config = dict(
    num_hidden_layers=9,
    hidden_size=256,
    num_attention_heads=6,
    num_key_value_heads=6,
    head_dim=64,
    intermediate_size=1024,
    vocab_size=2048,
    hidden_act='tanh_gelu',
    norm='layernorm',
    norm_place='pre',
    norm_eps=1e-05,
    positions='learned',
    qk_norm=False,
    attn_scale=0.125,
    bias='all',
    tie_word_embeddings=True,
    parallel_block=False,
    init='uniform',
    init_std_qkv=0.0255,
    init_std_o=0.0,
    init_std_up=0.0255,
    init_std_down=0.0,
    optimizer='muon_variant',
    learning_rate=0.00168,
    lr_mult_o=3.0,
    beta1=0.93,
    lr_head=0.0113,
    max_grad_norm=1.0,
    warmup_steps=200,
    schedule='cos',
    final_lr_fraction=0.1,
    batch_tokens=131072,
    max_seq_len=256,
    doc_mask=True,
    train_tokens=523600000,
    max_steps=3995,
    dataset='wikipedia_en',
)
MLP neurons of a small language model. Each row is named by its layer, matrix (up: input weights; down: output weights) and neuron, and shows model dimensions 96-191. Each number is 200 + 20 x the weight over its row's rms, rounded and kept within 0 to 999.
After each neuron's rows, "fires on" lists the tokens most often at its 100 highest values on Wikipedia text that the model never trained on. A number after a token or word is its count.

L3.up362,218,188,204,220,233,185,183,217,225,197,216,199,191,216,177,172,192,216,204,159,185,171,199,180,205,201,151,218,209,231,220,194,187,187,203,218,206,212,208,242,197,218,174,193,206,226,189,170,220,212,190,202,190,203,191,190,188,204,221,197,179,230,214,211,202,167,174,210,199,218,188,217,193,214,211,186,208,203,175,202,186,230,195,184,208,203,203,242,190,169,183,224,179,202,173,210
L3.down362,205,235,191,199,216,193,174,208,134,183,170,234,204,226,189,216,197,171,210,221,211,226,177,177,172,215,207,177,206,181,202,193,221,229,232,197,197,224,171,173,214,223,257,211,200,206,201,232,223,232,202,167,167,181,205,218,189,198,215,209,215,169,212,171,206,189,225,201,201,200,198,166,182,212,168,172,164,201,209,198,232,182,192,182,223,180,188,150,243,214,232,218,214,202,235,190
fires on: "ro" 40, "ra" 9, " la" 9, "ru" 7

L5.up906,182,208,194,199,225,180,177,162,211,220,187,198,179,174,207,234,221,190,181,223,176,223,193,200,178,205,201,223,191,210,223,208,194,232,192,203,203,240,206,188,216,199,179,209,196,202,169,235,182,172,181,192,187,196,175,200,196,180,205,187,201,208,215,181,188,219,174,189,201,182,228,182,146,190,170,176,212,167,199,232,198,179,190,207,238,204,186,196,172,197,177,225,237,214,216,219
L5.down906,200,232,216,234,197,210,171,205,167,183,209,176,214,207,193,171,192,165,191,195,213,192,230,218,246,177,187,165,192,210,191,224,204,185,198,194,193,209,182,187,196,163,222,242,177,210,222,197,214,211,182,214,187,211,210,201,176,179,200,212,226,196,190,193,248,184,186,181,219,206,204,186,186,214,218,252,210,238,209,163,212,208,194,177,212,182,171,234,195,211,239,199,181,204,210,202
fires on: "s" 22, "f" 10, "u" 8, "le" 8, "è" 5, "\"" 5

L3.up756,173,178,194,211,212,187,227,191,230,205,214,181,173,192,187,204,183,215,223,211,184,195,254,213,192,244,194,185,185,216,216,183,185,204,190,183,196,195,209,173,213,182,231,188,219,230,199,204,210,221,192,218,223,192,219,215,199,191,216,248,229,157,194,210,180,163,223,215,201,205,229,201,182,223,165,195,206,217,196,217,192,188,216,207,210,184,205,159,208,216,161,228,196,220,177,187
L3.down756,240,213,183,201,207,214,185,226,193,199,198,232,175,228,172,185,202,221,205,229,171,193,229,220,186,155,221,202,227,220,178,183,161,168,175,188,189,237,181,195,204,186,192,204,176,180,179,207,177,214,214,210,164,205,178,188,197,193,215,168,197,183,234,234,213,230,205,215,210,199,170,201,185,199,175,196,210,217,202,198,218,181,210,234,190,193,162,186,242,185,251,200,207,220,192,194
fires on: " which" 22, " that" 18, " also" 15, " not" 8, "t" 5, "now" 5

L5.up851,204,235,216,191,201,203,192,236,181,221,226,223,193,187,218,195,197,212,178,177,193,168,204,220,231,215,195,218,206,195,211,239,177,185,205,186,181,264,177,196,213,216,204,164,184,197,195,205,210,224,185,212,213,196,200,185,193,204,170,192,215,197,231,225,234,181,201,208,212,216,198,183,204,212,212,199,212,201,224,167,217,206,214,206,167,222,206,182,197,169,206,182,151,222,204,224
L5.down851,204,202,218,165,235,170,193,199,172,205,206,217,203,186,237,213,216,204,206,215,199,222,191,213,184,196,209,167,184,192,188,209,238,236,200,210,217,169,183,202,212,176,199,191,212,183,200,190,196,203,192,213,177,177,212,195,217,173,192,190,203,207,202,193,174,167,195,236,165,175,219,208,223,190,189,168,174,253,209,199,222,183,215,186,206,225,201,225,185,210,166,158,166,219,176,225
fires on: "ver" 14, "man" 12, "er" 10, "y" 6, "ing" 6, "p" 6

L5.up343,186,209,213,212,201,181,222,211,218,196,172,187,198,204,230,191,207,218,200,177,235,199,232,180,231,157,209,210,215,186,166,214,146,205,173,200,248,250,248,200,221,163,227,198,200,217,190,201,202,206,175,177,184,202,170,174,220,206,220,210,222,190,176,172,214,210,191,173,186,192,213,205,215,194,207,217,183,188,203,222,209,194,207,190,214,209,230,179,171,168,216,205,225,207,176,203
L5.down343,205,227,159,207,199,202,208,161,201,221,185,162,212,219,208,205,201,210,181,202,191,199,203,205,193,228,206,201,192,195,201,185,200,205,238,204,163,186,191,196,169,205,196,212,246,197,191,220,195,192,203,205,109,212,201,193,193,217,197,185,179,191,201,212,182,217,186,192,201,238,198,234,211,217,194,194,222,229,187,189,206,216,187,169,193,177,214,202,202,211,220,217,197,195,193,182
fires on: " and" 39, "," 35, " the" 6, " " 4

L3.up472,183,236,171,204,206,206,190,200,174,230,192,211,196,168,254,176,172,170,221,191,211,151,198,178,210,190,200,188,207,238,193,244,180,181,187,166,205,192,190,170,187,182,203,170,206,222,210,203,226,174,183,229,226,209,188,205,202,221,185,154,220,209,207,178,171,187,202,190,226,222,223,221,222,235,224,227,214,208,180,208,221,231,224,183,189,205,196,190,212,218,182,242,189,202,229,190
L3.down472,214,246,206,187,216,170,190,186,207,204,215,212,225,146,209,203,186,199,217,199,187,211,200,222,177,223,222,196,224,229,180,194,200,203,209,189,157,199,181,213,237,222,166,195,218,191,190,188,210,185,237,247,212,261,175,187,192,210,187,213,189,253,209,204,211,224,168,202,194,203,215,193,170,210,177,207,179,268,198,182,206,228,190,195,173,190,214,208,219,215,192,228,191,242,186,205
fires on: "-" 61, "ma" 5, " Pa" 4, " " 4

L3.up277,181,202,197,194,224,174,211,206,185,200,218,214,199,216,161,225,249,175,172,212,212,176,203,233,181,228,187,206,211,176,173,163,175,197,215,202,206,196,218,200,189,183,167,188,221,183,186,197,174,205,221,171,214,185,192,217,218,202,197,194,204,220,237,228,186,187,158,224,175,167,227,211,253,162,239,202,204,215,184,197,213,193,181,202,198,191,215,213,220,221,201,203,218,195,205,200
L3.down277,187,213,239,216,194,207,195,221,155,211,208,211,195,226,211,236,207,181,173,198,211,188,194,150,210,229,162,176,219,160,216,198,188,245,189,204,204,194,176,210,202,189,230,178,191,212,205,184,171,207,189,195,229,205,170,164,183,211,182,168,233,211,203,185,222,183,180,190,196,175,175,190,203,195,176,176,200,203,190,189,188,187,211,211,192,188,186,185,189,189,186,218,175,218,192,170
fires on: "on" 29, "con" 12, " An" 11, "n" 11, " In" 8

L5.up936,188,173,159,194,176,185,214,193,208,189,164,204,144,208,207,215,192,208,192,168,229,183,209,207,218,206,229,211,180,200,214,200,221,175,187,207,192,191,228,222,210,179,190,191,216,203,204,207,160,229,199,214,185,193,215,211,216,207,190,243,181,204,216,190,225,192,168,190,213,165,210,198,181,201,211,236,218,207,171,202,187,209,181,242,205,158,190,219,196,216,193,180,226,185,179,220
L5.down936,201,192,187,131,219,214,198,166,209,198,171,225,187,206,221,192,219,188,192,182,227,162,182,192,208,155,238,240,220,179,198,208,196,149,187,173,214,236,197,246,181,217,235,203,196,191,188,196,206,198,220,226,193,194,212,175,205,199,175,176,240,192,224,191,205,197,187,218,201,188,212,171,185,203,176,182,235,219,195,209,154,179,194,241,217,197,228,196,214,167,181,167,195,196,196,196
fires on: " |" 24, " of" 14, "ce" 11, "ed" 10, "ing" 7, " to" 7

L3.up674,165,238,183,196,181,179,183,198,205,211,218,209,202,215,191,183,216,208,208,162,165,226,211,184,216,254,196,240,206,222,214,183,210,177,197,197,231,214,193,208,207,168,217,203,153,168,195,195,207,210,204,212,193,171,195,203,175,191,231,209,189,203,211,223,212,232,140,203,190,208,193,210,178,218,196,187,179,201,193,201,238,228,210,225,215,228,229,207,178,201,207,223,185,173,179,201
L3.down674,200,220,220,176,197,209,208,201,189,189,167,192,248,224,200,191,150,206,178,182,151,180,183,212,158,239,206,213,195,192,199,174,195,185,255,219,197,210,191,195,171,185,195,215,168,207,190,168,214,206,170,195,214,212,160,238,202,230,237,164,217,144,192,214,216,199,196,208,209,205,193,180,195,238,225,173,198,166,230,180,204,193,206,199,203,173,218,223,184,220,191,216,176,204,207,230
fires on: "our" 14, "===" 10, "%" 7, "cy" 7, "my" 6, " services" 6

L5.up288,198,170,170,224,228,194,217,203,224,231,214,223,195,259,190,191,201,195,212,208,177,183,226,185,186,203,215,199,223,224,225,189,214,211,175,199,240,209,183,211,191,216,210,229,189,195,175,182,202,213,182,197,188,214,208,193,196,191,176,197,195,185,212,170,227,205,202,173,146,199,174,179,227,219,170,198,200,224,176,235,186,191,209,214,175,205,164,159,160,179,186,177,173,201,201,189
L5.down288,197,252,221,201,208,201,191,154,211,209,161,187,177,197,229,189,196,213,180,193,184,184,186,214,208,201,235,199,197,175,156,195,208,174,215,226,161,170,206,198,188,207,197,238,173,214,224,182,195,197,225,221,170,194,228,217,211,211,197,229,212,196,216,222,194,228,216,195,192,223,190,197,195,216,187,216,208,175,179,193,146,213,174,169,195,197,188,219,195,217,220,219,237,247,209,198
fires on: " " 34, " and" 18, " of" 8, " pro" 6

L3.up66,207,188,195,184,219,167,209,193,211,190,180,205,186,242,212,206,207,188,215,162,202,189,186,224,160,242,226,178,203,211,211,168,149,191,186,213,189,194,231,182,169,172,202,200,183,223,211,218,208,205,174,195,199,232,204,171,199,255,214,184,203,177,182,224,199,190,202,218,190,215,189,216,185,210,188,242,219,181,194,210,221,197,219,179,224,193,179,212,177,215,207,218,198,208,190,238
L3.down66,193,227,185,198,222,240,211,201,200,210,220,218,207,182,179,227,187,222,165,182,182,218,185,184,226,210,243,208,216,207,195,195,220,224,208,198,246,172,171,172,198,208,242,209,163,217,172,165,179,210,227,204,182,226,226,162,194,182,141,192,187,209,192,186,211,203,209,204,201,194,182,198,203,205,181,203,192,212,190,259,211,173,213,250,216,210,189,195,159,165,186,192,165,164,195,196
fires on: " |" 72, "|" 9, " of" 5, "t" 4

L3.up921,205,227,187,166,234,168,238,164,185,211,178,241,175,210,212,201,184,209,167,191,197,184,223,236,174,172,198,211,193,193,213,191,208,162,183,191,184,182,186,174,198,186,186,200,274,205,195,210,197,185,204,216,197,205,190,217,233,204,184,184,190,219,219,163,202,205,204,243,221,211,190,216,153,180,200,175,201,183,226,181,241,198,218,174,172,207,204,201,218,222,161,203,199,219,198,211
L3.down921,198,193,243,197,209,170,181,207,187,196,197,201,200,212,198,207,230,217,198,180,231,200,195,184,240,210,187,203,165,181,214,203,183,210,203,189,231,194,206,225,231,203,196,180,211,195,181,169,190,205,213,211,170,173,185,193,204,189,218,193,225,213,225,249,219,187,179,216,187,222,227,193,202,219,203,176,170,215,194,196,193,187,219,196,217,183,193,221,200,177,185,222,201,199,183,205
fires on: " than" 17, "der" 15, " not" 10, "ni" 5, "ing" 5, "ver" 5

L5.up830,156,175,188,217,207,166,245,253,186,203,173,203,241,190,213,185,180,192,211,210,177,219,187,175,202,195,221,197,187,210,203,220,188,198,172,211,201,201,226,214,207,185,164,241,184,215,199,173,178,185,199,217,212,220,164,207,209,204,170,184,163,182,194,193,197,195,222,189,229,188,185,223,178,246,219,227,245,213,175,218,201,201,167,213,167,177,189,196,198,192,191,208,221,157,231,181
L5.down830,199,209,209,200,179,190,198,195,176,199,204,178,216,196,177,210,243,186,202,163,193,174,223,215,185,201,194,224,232,217,195,214,209,177,198,188,212,181,211,188,219,222,186,191,225,213,178,248,174,184,195,189,168,164,202,206,199,145,197,209,205,203,161,200,226,225,200,146,192,203,197,176,218,234,201,165,182,226,203,184,225,202,172,232,190,194,172,205,193,226,201,169,178,199,219,219
fires on: "t" 25, "l" 19, "ra" 13, " of" 12, " his" 4

L5.up967,207,189,204,183,196,163,208,188,198,205,207,188,166,196,206,199,180,207,205,206,175,183,168,155,167,233,237,223,201,208,197,201,229,180,235,213,204,182,206,209,190,245,205,213,215,199,193,195,185,150,194,172,206,206,196,226,179,203,230,204,219,240,247,225,197,208,215,190,175,225,197,207,224,195,213,198,219,202,229,213,177,184,182,178,215,203,224,212,188,203,185,192,173,252,206,215
L5.down967,213,210,182,218,175,211,187,190,185,179,191,226,181,204,208,202,187,217,176,176,189,187,205,200,191,212,198,190,195,220,235,177,197,228,174,161,206,194,163,226,241,227,226,208,188,217,214,191,235,200,198,220,198,201,177,168,206,208,208,161,193,226,173,174,168,157,198,196,229,160,182,158,184,189,219,201,183,203,190,212,224,199,189,200,192,203,211,201,206,199,226,230,218,159,206,194
fires on: " it" 27, " He" 24, " him" 8, " We" 7, "es" 5

L5.up130,197,204,212,187,191,188,187,163,217,203,193,188,207,163,268,189,238,198,229,215,206,208,205,194,212,170,192,183,233,219,184,201,227,154,208,198,196,202,194,220,177,224,205,175,200,177,161,226,202,213,185,200,190,182,185,192,232,198,189,179,185,202,199,177,207,171,210,190,216,204,172,216,215,202,170,216,208,190,178,227,229,207,175,188,192,188,177,200,231,221,203,246,172,243,184,199
L5.down130,207,204,204,200,202,205,191,210,176,206,224,145,207,186,215,199,173,182,223,197,181,208,236,192,159,204,211,199,197,199,159,190,183,202,231,213,225,187,183,184,235,177,163,225,208,206,212,211,166,215,211,205,201,202,190,211,205,189,210,182,231,170,204,201,217,186,222,206,193,213,194,203,174,199,215,231,195,216,218,180,221,242,199,164,202,173,203,208,172,184,172,220,191,187,214,215
fires on: " " 33, "-" 16, " Mi" 12, "n" 4